Weights of a small GPT-style language model, trained from scratch on English Wikipedia: MLP 512 SwiGLU, rotary positions.
MLP neurons of a small language model. Each row is named by its layer, matrix (gate and up: input weights; down: output weights) and neuron, and shows model dimensions 64-191. Each number is 128 + 24 x the weight over its row's rms, rounded and kept within 0 to 255. Numbers have three digits each. A neuron's up and down rows have the sign that makes its largest values positive.
Before each neuron's rows, "fires on" lists the tokens most often at its 100 highest values on Wikipedia text that the model never trained on. A number after a token or word is its count.

fires on: "ul" 33, "l" 8, " born" 8, "on" 5, "ov" 4, "pp" 4
L3.gate11:110130131134133150123123156144108103129096195164160121134098145137114166106107115105145130118103132142132111124139172104089145144102090109116106111149085105142107135109115109116185160126102124119111136122153117132054169121098089162151055102136111122099130147121112153130124149077160115138151128129151132114146137114133109143144110167103126166149153140103150083156084150120119095109113
L3.up11:097103137118122129157101145124116134128114140128130116112140095173135127098099125122108126090094157162137105168142184067093149127135122117112146124109143114168163117108134094146141161137121123123110089121169144107080146100141088136125122124145121101092124124097112129136140119143134074155120100074177163136085143121129130127136126138100128150146134151100126063134103094136155078137101
L3.down11:088105162140133129143105117129146134113127155154089136097167108117138119111130127130103121148164141111090126148139139152115108124151167124117131130115159093156180115066100134157105112133128164109153086103157154105139149141143121145096172138114126102158106140077129134164171089126174126140124124142140162095131146144140120111126082087112101164127114160067115142107140099171096101126132

fires on: "os" 71, "as" 7, "ol" 5, "ett" 5
L3.gate118:159133192109140138102167139119126099094126165138155115120085114123156124084156101126135080142075116084127093119156137117107102159135152104172104136117095131112145176167187110143166126117115123117104123138161093139132132128148149147103137090105139126100135080132130151080129124077106134101088111078129093080115140147144159149127113132150109127131152118138101121094122144127095127113156
L3.up118:096096121119122113138119091107140128153112104103087139137102121115148117129120171143119137138090134155118117123142117179143155099096117129134122145154119132123141108137146133138182105160154117137106075160163139064190101127116126167130132132091114112073080082147140120111139121111165133099068111097116138143134166128097147125109142124153118146146124104150133103103159161184146123105149
L3.down118:132145128129101169156105121129113051172140105123100165149169101128115159116129115147136139153117091160117135118134150148096151161129105116113132134091120167131148119101122157153135159119110159141135106091136066110131160159142108118112091105113110160126120130166131139147127157144146115108122144126133102144100153082168096095121143160153123140113146137138164143120154135139150160139161

fires on: "ad" 43, "ic" 30, "ric" 5, "ime" 5, "et" 4
L3.gate86:165125119162118143119097121160101104147119148100136117209177093133138107109129156133117144095102109159122146126164086118141185131120109141134103161108118118120135103107119135138154156124133153154159142083166128109115120108101126159118112134119129140130126114129159091103130160091122085145162124093120146137124073121114107122107177125139117117165063116115124080132107149119092172094101
L3.up86:137126146096136161149139131125142145171082153110158144156201118155153140137102155143115143096119113092161152118119116125139178113124151083149116100128129150129123134116124138163109105159142099092126144100132106145144147104105127169133138140107128094130109099129098112144092160140125124152131126173149151159164128139120106117108133122141137114172084129100143081124117138092107153111065
L3.down86:141135110151184115146138091123089128094121159111113120093165144117153114113102101138117120116139123149115150150079169090113107113143154186076159095131140116190147148120116130100160148127110109149145099146102166120105153132129157118097135129156100118148160105116137103118134138118091121116104122111136123148136150121128136148114145142103137144100095068128168124139133119140113136132103

fires on: "ing" 29, "ed" 15, "ly" 9, "ric" 7, "ally" 6, "ually" 5
L3.gate443:079131160100097150134120139141126135159163111136125114170170073128118134118119131085129150139116144116127126092107147121106149142128107136084103180116139141152118112162160133114124167112145121071101150149130160104139098143095121129142135116128088115062136127093106161090119086164133094164083126111100159138123128157150100139141126125136153091141133118132137157167155129113132155127139
L3.up443:070162136139102113109148070140106126120125105115133113144150110120116089121103125111122131132126112113123102112137146133137132120106142136117079199154108113114116141175127113124063117103127098112153144090129182125164128155099132158132103138132148145122149154084085127074141110127126131112127131149173121121104124145149118095138105142117114130114172110110151127104120149111102167136191
L3.down443:104161127139122103113136152136164137079132160147150193094133116105141140146127108138126113137144097131154107124096128077143123136138098116097103093144113130139186140134121141126135130104084139098145137099119135116097133113131164096128152149097126123152137124137130107114132112172119129088076127148125093144113153140120117109131145126110156110133107115168106115167074081115121110125133

fires on: "l" 94
L3.gate438:130123139126112110121189102131147105147120098090107063179139088110133098152109132137113077169128130101137150119159096089121157135140101096118108103153132105099128115143135099112139169155148117139086123120147129111079155131174137133129108090139137136114098125113121116107169079109148144134179136158099159112124139162172099183116073132119128127097152113083134135142099137138134135148132
L3.up438:121118121144092148111090164094165130127110151114132119164142139120120097155158174184164121077128118126106136151113105092115075174118115152120135064145161111129116102139104116167146095153147151135094124094135126168101104121131152144127121138133145108141106133118144103101162105152121094125094104083126119130135146095108130131112117106099141105097160149120140103116124131145138083119178
L3.down438:156105154132162133185122159077150147165151130141163137135176116142095119162117156146154136129153101117094105152132172123149110104097114127125148105157135116130176124110140146185121143120110118128124122128095126159161133130093108101093149119172095151111102149141116169161125115099130138119109140125113143145164134098116122135134149151163117151128117147138126153107124160145111142061132

fires on: "od" 20, "f" 13, "in" 12, "nd" 9, "inc" 7, "c" 6
L3.gate4:064122123154093114132110122153183082125098144107167143167129119097121140153090127086112079116114128124109154148143145136152114121143135124138148150135116141122129155124102132112185098147142131105125164128137161155130133138118166144155115100102108151107129170121108134180096145125106127116139117085148163156116134152148110169105158146116129128122132135115154184158146095152144124144122
L3.up4:066113166120140151123125111110154115139117167092138116163170153162169137150109165077107126139104165117130154157117199129123144114151157084170117114155128106129145146172103157136140165104140136162130070120162106125118147134155085119078112169111175118118134147173099148123113141148166109164123116120176135119134131124174128112120115147119123143127149134143150139120129110150145113076131
L3.down4:128134118096118157108138152129135171137151150111118118092158101122168149097127136096139094130115123158121120121125136102146144103165114115128097152131148101183180139166116136130192095131094097120162104075187123099116083154124109144123088163115166138126148124145096134114129147152138114125118091129104123134111130180156128105162151126088092145123137150098120092086115128122138097138113

fires on: "rom" 12, "al" 12, "l" 10, "ow" 9, "e" 8, "es" 6
L3.gate333:134137142162088153111104126150150102141136123141130178130148109166127156116168108104130135121170094179090128128162133090127140138130138115106126146111126096133105168156153135161145152132079114110134124146092107124121116110116173124161111161112182120123127111170134091109151127127127095098121149145153148121150163146148099097125114188128156123150115125084160150102102116141151165169115
L3.up333:110122081105118152120185125134155155125096149135122148126113134108137176129131108128126117137141174180098111103131137117142143139103127087066101112105131082112115133108161140097102122154100115172121108106143123112080120115113145131139065134130154115125138096146145124169182161152167116143116137116190107133130106070131116121120117108147126138129104131101132131062089106166134134160113
L3.down333:159124111121164175124122152154105130137174113168145108143115107135125091111123150135124154074125108106175129100114141071113151160123147102132113141146114085080123114155119069123090120126150130081109131151125115124152149157088093138142128134101117149149152101192131160113082127101127095095092124082104159118148108131155107120183097094129152149131116124118128141160115117112126111117101

fires on: "l" 23, " |" 23, "ing" 15, "iz" 7, "o" 5, "ec" 4
L3.gate419:133093110122092093069116120183187100103199136129150108116164124120092167132109113142137124113126135128077098175146092126121163116142134130130144135135116156098131135155066134129132130141147119111090131119104150116100125161141159106147150129094145141139121117140101127117122088125163096146095138168144124134128122102135035141147127155136071150146129154116163136132109174141150108109145
L3.up419:146087124142125173107163155176135162114096118152149120096126138079126089135130164169148119108092147159128099161118125087092141169098133137122160118109106123119124104160165142161138163130112132119083138079116119133193150121127089160107126169138103109105163150152126094125125079117067109119135128124111121146094133159112112123133158137143118075122099108141125123124122159154136076091120
L3.down419:084120135093114141173114113126158069107137111128145119163121148139126129099078127123096151151102142135101094080153132146152142098139088126109138103111126105146135130171130078158145120138113127138192149179153068155127137123130144165162123127149146116146106097098121129138113151122124133167126138169115113140146119138109150118102150143148108119129074159125104143148077149166115118135143

fires on: "on" 30, "." 14, "aj" 14, "al" 11, "ed" 7, "le" 5
L3.gate471:167145116122138120139107092114131123101112118120157118153119157171111165146141087149147113108096120089122091105146176090100149142152148099091137094112174123092135131078112108116146119096156151088099148129109149134089167156129150140197107103085098128060134130111133140141154152141099147125108126127125123089111143124161098148115127175100152120122185106151156114135126087091111123127111
L3.up471:120139140108130137135121126079127138148158122072180125130142078167098136133148179136113094137129130131179142160134114143169133144125156137136139088103135170111132138108128164167132141118158124151096145159131077116100167094133136157156118126112111102125135162123121150116111118130112140084096109135139150120165148104113161113159149133135138121141157140141124130138132146114131113171136
L3.down471:111071159120152132179139108107137161179107112152148134102130095115133103146100113156098113099120132157138085158127128124152137153149131130163142181108108136094052123141151135098099149135132104149104144130087137101147138140170113096166140126178087134149112150134114127147159129108115141124150158135147102092120130131110114096096165139098112151167145159151108118176128090120154119176111

fires on: "res" 32, " as" 12, " per" 11, " r" 7, "le" 7, "ales" 6
L3.gate468:146085129136098126121149085138115105072111172139124090121166108122099145171114148152113147087132125125142116128093084151167148124103097135141076101116152099088112146102140118110123163126151095151085174133086104095131117136136144120114158128134114077096099121138126124118149088138140144103158162149129129132100098134137111142100127070126169088113152154118096109151110123111137119121199
L3.up468:151110131109115126125113111117139113062131156145142081130149147135116136156149161129114067087116152118066157150109100125142083104161142128102114119113141135083126136121113147132130170111136086083130144081100117086132116119106100125130148069124148121095134119105116106106102141159117126108152146157117116114138116138108131057122128109140129082118140120097147106136123123100154105126146
L3.down468:097108128141134138112124061153134132111096153113149132092109136151087082168139135155117127140094139086122129090157104142133118154114164154120113149149161151141120082105132176108091136125106145087145149139095119144109113149116167104127101124147137155184105131087178120147081140124154112122158123095136137143160129144152119127125159137162127126129151144144149124133141113117127132111117

fires on: "ed" 31, "ing" 9, "er" 8, "od" 7, "ate" 7, "ous" 5
L3.gate284:133104125141131114123116108121132117117111091150149091162159119136163168122146140100116115122120104098124110069099168095125116137134104187092082142162124152122122138142109116146143128129202135115150134125108122126138116135089127088151143101118115119101108179137149141091134137131111112133140147171115122150106098132110139150129131156099123076165147138107126107172132168111145147159188
L3.up284:115123127132116169136168123074152094148137118141118158117131080141120140152127165102168083157137124109121112137104097146110098157174099107143089122160097130154117105169122125142127128130127104113100151149086135116103120131109119121130110143131113144153122151135148135121130137128151149087133082160158120089086084124147185119141180166164099099132124123110143108148093172120101160122131
L3.down284:136104174145100168139098129122140178128084161111143157109127092150111118136185149151114106098107144131118132096128130143136143128128123138165125134162135082120116137054101135137116132144127156100132113131119105102102135160118152182131107139109104124108144143136122130159082100101085123130120108165134122125147130133146145187131142132131132129142113128186119120127135193135097146146153

fires on: "res" 26, " as" 17, " co" 15, " res" 14, " ev" 12, " Res" 7
L3.gate444:150133163087102163099140118131137125116111110133158074138088115122147130130158148140113075142140164100123116127117140145140120077139140123116106103086127124122121123112101119144114144120104088120146144115107130122177127119145164155143150093099123090120185127099129128121085191145142114093133148132148154120077143114133084149097140138161130131131133141057120110098137116152092123117115
L3.up444:142135147106153145102107115114130089123101114104114122177158155119146120116166114159109133115104134107098098069117123123152166124123125128112138159114171138125124135119104169138176119133086095122144148099138125152173138130122171085130142110172098111128089152135107110135146116147148079135172158170140140127138116165088074146128123142144149135107098089110133150118121135140130171148117
L3.down444:125124101152132173130150097133153114141122116083091117145099156136162080135136094132081124139123119103142140079120116168104109100121153086152095122104117146164122154137148154041133135101146140132135100148118133114129111134105120118131125143095102098099110153147136136175148116114107130125124125119123122113156132117132117133112162097133140131141187149116112114130113115086099122124139

fires on: "us" 28, "s" 15, "ps" 8, "u" 8, "end" 6
L3.gate218:136167149151121113134131159172135133146132117092110109103134090103130136173117120172110158122124148098173192136143125111121156085097120150105129134152087152137081114144122106149168143137136109145136095124099158153118103149135123095122154103122135149128129136107171110122118128130131130098144151107097134131128111118165135132128154158133148197148119148099137087137158051137109164136140
L3.up218:099126078119132166117143121099155169165114135109109081130140114180124122160070114148118162154101106121101122109120122126078170116100088171131116153137127142126117137148124128128137138152147170133140129128092126210087134131122125114101149161106140126128131141148138116104137155094118154134131091147170121150095126174145095168120107165132105125134095168121181119152073110112120119123124
L3.down218:183153111148147124151116141139149161164137126153164108110143160111095074099170141142128135126158109106119136147173137120106097116142143108151091141131087159113160125160094126109126101154145151122138158134134128103161109121160145093126161123114107147095128133109164238115103127114154120148116127110123140111168101120103124134118122093127104115121173115103089146141111102103157131150130

fires on: ")" 26, "T" 16, "pe" 8, "/" 6, "et" 6, "le" 6
L3.gate301:107071141107138098100130102139130109143107151103101129159089151139118106134131110142124126178154106157124117090138143151135145153071162123088119151124141142144108156100153112141118154112148149097075145151119092159101145121115133159141142168132125080128128104122136079120177172099089114137167089128126108090103136138203121128103134124142129153138125105120117099125150116101169106099097
L3.up301:111074135093115150156135109133139088144121139128099088130117075165135126160083141135134127112122142112114109147081111119164174112090180127131140114108145125151095136132184103160113135131160132101118122114117107121177142139161123104127150145114131086100122144130122127102105176137142170132132123110154109117122117184191136107124108109122157126083095105121148185150168103113121167136131
L3.down301:148153152198141088110108121159106138109195103168139178110114071108131189200180118092111133129134163112167134146140119128182101115095097156123150100120119099142107107159104143128133115136103103112157118109113167119136118086121128111109135078131121113143146111127132130152103115102151138151108157088147096136136117111151118174141175145109136106112128118173140118145136125122131126136131

fires on: "er" 25, "re" 25, "te" 5
L3.gate97:143147125124127118070120134125162128141071109171101131132078174080124109114098185153172117117089174113129180131136136114185092072132164121131119109102161125114130058125110118109076071142128147090147150117104138116140142107135147101143141115162113133153119144112119082103145153155117115104091128123090093162135105124127115140140145149135128110118112156167110140147127089107129132154122
L3.up97:138185157129157114060141114135114106131118133133105096137121122109108147115119144146143079128117081107101144126128156120141134100132136127111150165112139126092095136158143158147133114110172163127143122127137180195115094145153133129182187131106112147138117092150132172159125161105132113109153063159115093115168133143146112154145098122153119114127158103169140157102155123079155105149108
L3.down97:144174119100122109118102109110144104105153113122145141152133163125093160157102182104087160121118103167152108097133198119116164115127144128130139103120123110110121124107110108127110132121102173148181131098150146106061126139144131104142175135143087146161145135146153155170117144143125126126160108134169174146106088145116144134140113139132125068116129152108113098116117131094086146134138

fires on: "ach" 18, "r" 15, " " 10, "as" 8, "ember" 6, "l" 6
L3.gate226:140130175126121090134162147118131082129121099118130161140124135157148166150120171137164102114116123160163117085125109138078134146132156107128121141130126099108114092133186134149167142130162086128122120091144112175108137138112116174177127183089111149118133160105143191138087134133123129134126134136096159140113137137119144132164129114121134096130094097124128162139147115144180116130107
L3.up226:109133133093135120100159122155108170139139140118103132155167118171131138112145129133086143163138150121146146173136083124142133105108103118136094127135085118125130150112126117180163158149132055130131154107128082136101100151135115102140146126096157142164109120118104121108156143084097097112089136167114144116092142148139147138135158100130160120114122105121093130121152114121115139127121
L3.down226:158091086143147112133075173090140137108155106104120139093110154148110145117146152085179163114139088107095148142147184115119119145135157130114132108090134120132145128136128126121132132127099127142107116142149132151111139149130114117127132136128144124112138083152098137130176095186121143125082137127106110105140096114097151148128180105133100169140110094137109130154096131117136144093108

fires on: "al" 48, " and" 15, " Or" 6, "r" 5, "el" 5
L3.gate150:165147140148155115128098157118093162104116121101147220172108116093128136135109121103110154082146121100134156114131145154091157131049089179137119124132089118142112141133131104128133149140119136170120096139165138130128137116107177172165141167139138102149073145132089154143153146123135150151166141186131146149142126140100100117137132134132120141122127120086099073076115121086123136127119
L3.up150:112093123086088149137152131144125108122087150113176109126119123140164178098098174134153112128168141149120121160094125123165128118084114152134129110140113106120118145173110160132079114119093118120107098128123122114127148077135136121111101156090154118127133146113116127140147112158166163127149148155130115151152137098149154165178154104122099115161134146128143146110160127120110146134139
L3.down150:084114157132144126138135125083141130134179143106109114184135087110131098134123123149097166116152128120146127115135152141150136100147119096110118094109150139169195134155135107131154161139139132157118139128140154159089090137113092146087112132151106091131135101120158114136116081123138144125122096165085129130126079109138189151082150119074156124132090093160114152165140117155140135108096

fires on: "." 86, " |" 9
L3.gate243:136078136120140100140161149151128103102093106131133158162124152120169141141122137108136146111128105127090140131121119116125146196097129146097145132107103152135110131122108156160078188139148135085075079144124127124128149173111089101117132112147128180090103127132123117131130127139126112121107102112146102082122137118072123106130119155115142097173150109084129152106135148147107093165151
L3.up243:091146158150080191126128111106131133106112107118148112163114104128172176094147150155147142106137147094129168140111133141157154132123086082143141143108124182156157152107133135143120143134154129156146132163132098179098118146110117101123122160137133080143133164170110132092165124163129115113096119145111097119110123170107170145154122134117154129123084168114142125108139108133123141167119
L3.down243:106129123146125121120132126135105178136080127130168152092153146167116133075146145146119090119154152128134114166153106121120131105155130097138118115109132075120136108151159112107138123147165149139117126104114151141109156120153122134144160074147130131141144151104128099085127098092141078124129159139116102152123124134138138136112098097095096136115122148124119160076144121125141120144114

fires on: " of" 46, "ed" 10, "ing" 9, "b" 9, "ped" 6, " " 5
L3.gate436:177141139120116162159133140129158141129101123118119155129121114107165104163145125102091119124138104125154116136109151118119098132108123122139125142103153090137138081158110075125149110162097142082079147164110138147143113112094142125121114143121108120133155123082114146122158151126103121175104139177116102129128141123192113147174189137166116120121162150153112103108172140115158158141151
L3.up436:163104129116122112104177145149137123157150161119129116175104136153143142107110121099131099141168138075142116118163133153154128127151138148125132103171094176173127082134134139076098129110140141141144162125150169142092109129127171137109149082120112091136129117125079159108112155120137135136115134105137163138141138095107112127118118129091084119177114122149131109099137105129076138148144
L3.down436:091156134116128176157114105089117157082143097108120139086142074128127130128168115116125149056098132123143132115176114152087124109148089115117128137141139134090143166131094135145120142162128123090112130132138090133109104054198102070162127168098144145125160147144135111139128130129130142137099174130122127171125149133134119110178149127117127140136163138131114116125114135161094117121122

fires on: "i" 40, "n" 14, " that" 6, "in" 5
L3.gate205:067142160132145118150140148118125154150097090108153137137149145131131128164132081099104140149148115103103150183144140119150149115102115155146159140115124133135138077138121138108113075130157128222128135154079086104089097117154131122105122110134105129128126116156126126121178125152172111124152119147120150154136102126091100113160166124143143121104181160109129136161104128155097114156111
L3.up205:176127128107118147127114116113137109099078142124058171133120150137092105118124081142119140189158119107126111165123176111175150114145089094130128135143132090145137111099156115098089104079141168113138134137153123170130113156144136146144096100117154121100116134118115100137109141109110153114079116140131120111151156138096131116120179142113142113104095125118148145122097130154092130103107
L3.down205:088125124148130132145121118108112089135130107120108099099138134108054129099090120161124130129130111085136095119133130121134096112119128100167145200106095130137115126090110158120146114118114098175126098123134120133112115122144143163142137124150109093086162141156153111135122107191108143113147150168100086151158112139108117113134110134148125129104148074126136155135115143102166155134109

fires on: "en" 27, "″W" 11, " had" 9, " of" 7, "ino" 5
L3.gate480:147127109139165130110100165119122125153136164172143147094097152120164119103153118127137185101113125090123120047115099102141126099115202140156125108107150089141139128107082119135133138123112128146162115098146123091136158107139132122136117070182121151083130093127134110134134081146159099138092140187139107146128140133111140151115106124132132144082133087134122114181144136096137103118137
L3.up480:140116181150111070149144147104145100091120128096104120086110105110125117132099134125176127125123129165112117109181108086154107107166136154115085149116123134084144120134101155100127128161117107157161127121127138119104169102130094150101141129112106092185174118153129165165136118120152141139130122166111120155106144145141114134084090140116113168092098157153123107162103129102126122127107
L3.down480:105163137109176153086164101112132132149116136161111154124118071165152097151128118154124146136112126139086116141135124134149114100102117133122157092117138110127103149127092128083135067103119154119113174111155102118158128092127120105129131126138118124096084107128135103123135124128120093152155116137114079086111154116139163103147099096137132130099165098115102077106152142157112121139117

fires on: "ry" 14, "ash" 12, "ik" 11, "ts" 9, "e" 8, "ze" 6
L3.gate387:142133121137084144159139153138139125149138080108194110125132111127095100135124142194123151160102166132160136156097118119146127155124146172129076128113103158121148078146085138125133133118144097160137124095119145134142093111128117130114154161147132111141147166098121125126108103133137101135154138090094129166159078168114129127108118103122087119133110140097122141097132086127074087122135
L3.up387:114116119056154124091140153115121098169144096128148138113109156108128110108104076187072138162135161154111168100150146123150106131131122103133139134121128159131097132119171106105143163165108101145110137107143070129139116113123120168148108092096103111152130126113141114102125132119112153143093130132087131120133119110083146159168123140113131118134123138138073133151148132136114136122168
L3.down387:193134110117146122129117108117159134103162128156105134126099080134091144092174131138103096146176102115156111139063119152152090159127114123107155117109172148117132138144114132153111127135155136109173112104107148115110136127177101093107120134088135150155085125100111111110116107133145167128114152129120123167163144133142161114131122105178139136124104102078146189129131110131083104144151

fires on: "l" 18, " that" 16, "ak" 8, "ad" 7, "ing" 7, "hen" 6
L3.gate273:153125083118148117102108133123128104156153119117141100164141079142182154169113132088140111121138158123148135157094151119090155131097115090145170136160165138140127187183089095104121119116103093132121112132134120122094142141140143115141124069118170118130087134123130091112125064135132129146123155121152125126152109124135126145145126167133177116128122152116136061150125147116114102143127
L3.up273:132148100152121163150177112114174111130148088132114148154124123110155131166089136163118111107132157108131149147129113133140091104090162130083113132134123111150151120109116120130119145108146097113154131097149107156128134114089135132141066157149144122115071150151121099126134119137074076125133145177162132117113172129127146164110079124104132118162130080101132146153142113141091127170098
L3.down273:094153118157133121105164090152111140109137116145116156169102088175143103138116126165137105120127152110107141124100159136174142151117144121138102176140167116142097142089082142144109135159137110113113102118097127163153106136079092185112085145116136135133131105159093114147124102129159092123093152151102127095121121168175088104149121105129111140130139122131139090133116154117116094141093

fires on: " at" 16, "ed" 9, "U" 8, " for" 7, "V" 7, "er" 5
L3.gate122:136137110112144145150130098103116127101100125118138112108152097110120136110179125101110120169127122141116125104167161123090113110172122122188162119110140093073076103133139140128146146124133179139127133120120149103103118140130105108145145129143126093113148124111073124116147134140086129131142128126120118096106110150167115138130104126114116165071136129091087090119097160128141143121168
L3.up122:150155151132161101136151117140083156155064112121134156114128117121115140103159098104117139142142124148125095127119103094093123150171129154137175165130086089128107117151108123139156146139133149114106152119154150095129130130129128139128136135153131080142105146144132124144153128103126154122174098131117149081148167131130119121108077110145151136130161146127118090055119165100160101149137
L3.down122:089143103107120148116132101140118155100083106144106103135128120132127126146131135147107115091096150135133116123156111162135132136105140094091177107075172166091119121118161113139106106110164166109124100097113083137128155120160139117082112130148148140114114079122077136131175115153115097146120115157130135152114109091125136134172225157128144127147144117107124124146108116174135110093147

fires on: "ing" 62, "ant" 8, "ent" 5, "st" 4
L3.gate506:115146097130065095136129138069140174127152140111127142126126104089107115159068163133151144151116119152130091191126142126100104136121080148131128154127143141113141105170112126103103126146170100144126128136110153150102161097129126127137099144119102124169102164123125158085092127147131118145139137117152134121125132096119105178153145182076141072162146164126138144157120118109148141170106
L3.up506:145115126112120096093132105143128104137114141144087108137140118133085106139160147146130139157102104081109116157129117113093151151136111152084137163083121086144122149145118084127131123137166108124107078140128122085094114139129097097156124171083130167112119114177100155113099150149130160154156127114139135115128111163094115113118123088087164079136078137177087098154151161136109119171138
L3.down506:097135140105146184182058146130088164138135179119119159116120082134137101134131118144151134114105144101113145099143155116165136092121129110154167115144104123163155125076134128154151094116118148100105119106124096152086119095112134103131129092117130130095130147153095138135084120094139139117118138143097082133116136158137122072112078150133161095134154114091149114122101116173137124160184

fires on: "th" 21, " tr" 11, "st" 10, "amb" 9, "ant" 7, "fore" 7
L3.gate36:125073135124066170124128122082103152127137094137103167112097106123146115050122158107158121114089110138133155112125107166139094104114088180109117110108153178114144147142110126123086097140157168148118110148110134152119126167114158115133122161129139087103098134100132119122133099158165153118131140106148166164113138096125159182150125141147139104175128124100187125084098155148143086152142
L3.up36:048128113089133130132152083150140124131116151093125125115144143155096159105131129108128155125154146158111116139137146123137169141114094157079071149127127118126114090159149114152128100122157144098160157091135128144114124120135141118141137167137097107100098117151127178106116079139141153154128111154122148151165132112134098179131114099131154089084107091128179097109149106151113098110145
L3.down36:090109117119126134133144122156108146156098152117100165091112106113127133127143130146102131151138137122081145129120154135128159122129135131160189149090085121167121096184121112194141137115111156141140157103139139131147102120136156167112138128153087112107119154124124150113148089119103184172173161104163111107156137129116110113133048152102133099141116086126113129116098128165145160089125

fires on: "ch" 20, " pat" 10, " exper" 9, "ib" 8, "ge" 6, "y" 6
L3.gate69:154111152180122122120112139170152101116156082119122119165143143156122128124133132137112168120127139173137129122177103132139102083111141156114149099134117111126190124118163082113089117113133181155102111073120113120152156120113159114114131135090139138122158122105123098111133123139139118100137163109113146134131110159086121126087120118114138156148101101160097105111100149130123152121065
L3.up69:131122120139111143123065120140143168136131089125154204127175121120150138131139117084113104076160129135146117135091132132121158108128115106132112109096091100100152160117125085114141127140114094102107097152140079119164103075160157117151145162166149120114103109142105129118140112174123100071177141120130133113124109148113140107117159174123113155112145135180129090096146098147155141108154
L3.down69:114134118143100129157128118127140146098043110142123127153133153117097104125165120108134146125142166156152147139113130145152152128114077137139075102150119128154163122092094069155126124118118153117142129109108113117126125129126135130145116124125129158102165118123115137112151089109125124132143146062116155125128130126108138124127087143118130093127121157163126091156107125092132145159161

fires on: "r" 83, " Vol" 7, " Or" 4, " |" 4
L3.gate458:196158127092150138158115136133133094125137083160138144133105104089147137129150175105095163158120170151117122102111127060136125155102114144136135116148107162132140114140121117118162121110172116134153113087116127099127190118123149113149095162141102116148112126149125107146111154131143129111099187136113127164149145144154109107151170104130091136118090139125128115141123124110154147090112
L3.up458:149139113201102104099137091143107127125167083186128148125100147149129142082124096113148128143127108138122121139116136119098088145123122142134154139128084100142127130161112143104094129135117134093146145149152091122091117134103147093118138142130141093117155090085142154082085132179131124118149117140115132132166177136119170148106095173099118148143148079152135146100145170153158164131144
L3.down458:166162107107135142159104137137164140115146144115100118131096136118102083111165156113122189116114126134123179123195137140149108124115113118129126154118099119100151134161123123134172122119138120121160149109117120162126130144147156119114062121106150130114132134163155103131105133147145187108075174160119160131138113173157119103155099120130161141137114131149102163103130167106129139102125

fires on: " /" 17, " and" 14, " or" 8, " |" 8, "ly" 7, "fore" 7
L3.gate434:099101109116051136138121115134134125122118084106152168114110100117119117108097164148127071081140094118140114125147123133163166155114079114119113070144102148097109120129107129135087097132124183119115149136154125152118094132138106147156179168119123108129140124136148126152160163127129081141136072126103112134153128094122102098162130141134101151113093108133157101123067127095129127151115
L3.up434:090128123129123179138124152096108099120117140162153140133143126148147147101138153134114114123138107114140134156132063169162134130102113115144126122120129156080116139145152106126111129132085115132093138165132101144137128137117165151136139129133158137132119165139116133141161102123138117136125085143153178100107121151099146116137156133145098129156168105122132100146126152130164135150118
L3.down434:138084109106103121103137143146117164150159133162117133135119090078147145166115128152132123132125139166156121139124182124097129129131120096074119111146109137115145107121150136121142079117135137168071124108139136142151133110143141102076121106128088156138108160158139082098142134147086104108112129125196118116165110132173109154122100108112083166144153149183116147125126096134139149107165

fires on: "le" 27, " " 25, "ol" 13, " |" 12, "al" 6, "os" 4
L3.gate164:120160115151158127136120102114108144100126095117154117090138148161135091175141144106111077100115114096133100127142112104131098128115125095142168117113118115131145126130117070132085101124136118096103086140091106120097123107133120141152122116086131188111140114138124105075200101139104158083156118091178124155149169134119112138114079121124126124150173112123116126160137123095158105128161
L3.up164:160103099152130153118147128159096114134110142099185147151150173143169127146147136151157163132096172110117087109177124169124142118113112075094127102127111127092133128125100114136177156148127151114111128151100090083129147103129087124157119128152113088125158108139124109136168134101105152082139100110094117150117139117101115140127120118121124107123127121129138106093113135095149117130191
L3.down164:107113110094141148081088100096132101144117111154100119123115121140123158160136108111106111104110121164087140094145108188120140155165134109134130142124108079085105133150093104140135084097127145113140150147136111095146108107115159147127084179135139111103075125122126152121115150085132095105173151128130108107121125124127108091145094111146074162142101122163128145097118122138175130123134

fires on: "in" 23, "em" 21, "j" 12, "ig" 7, "f" 7, "im" 6
L3.gate101:121124118088130172124075112139154121152176087078145142147136130125136175107146124100127059120136108121095115148134135109135136112130133134188109117113092072110112125085086129110159142115101159134134137146152152117124174083145150108169105111138177147131124135144139093142129116146131109143069144119202119100150130121156122162114136117138140126145122137145108131132140109161170189141114
L3.up101:115135142136130150162135133163126114130104152113128175134159110165100133147125106086097162144163134153103089147129121155127104112146138148148105123064150138150136113126122091136071080122114158077148122107110111116129137106167120178110112112124138102142140110147115135120139070141100119114122149132175151132139107108132135111112150106120103111148183128090070137114118115137102140151122
L3.down101:149116100090126143129141113155155118156138142126090104140153081098132093125154151127147108139130108120113177156090121102137125149159160131083149155125168115180126145162140149093128148120094120167087136128138099124093123127145083157100107137133154154140134149201080142123102159136134102158165110153137157084108134121142142147139120134169148117140138136124125117152115111103098122143151

fires on: "T" 19, "t" 12, "d" 7, "O" 7, "re" 7, "em" 5
L3.gate107:166099146158085131142109133152136105106111117137136121109091192112117110130131140124118112160116138109152088141094110133124142184106115105105119105118102108169186135159144110088099152117113162124132076150129130087111107109144103119117150133147114160125134141131120111105131112155176127116178105138130136123101109116140125126107139139128144140112057117104146084100133076142162114120183
L3.up107:140103125144142159129164146183132099114130183123144115164115168127143138131149126137145119109104076134161086141139115158135155154121113118140100105122119121131113145138137156125129122096150169139138102112101121120122117107125107155081131116097119140100075067131124076134155107146130113136131134111126133188083117139116136145148161164117085107135080142090149093145137108134078097109139
L3.down107:134099144132124167121126151176173115098128136116139149109135134165093164174159138110160116106103099099150124146153138114118110117108120107109102121133130186127138126078107143140160145152118162148154109100092068140149121137090131116129126111140138157134077083159093135156135151125116134165125132105155113107145145133115139116115095110127166113083103108104175108133093102098103129129136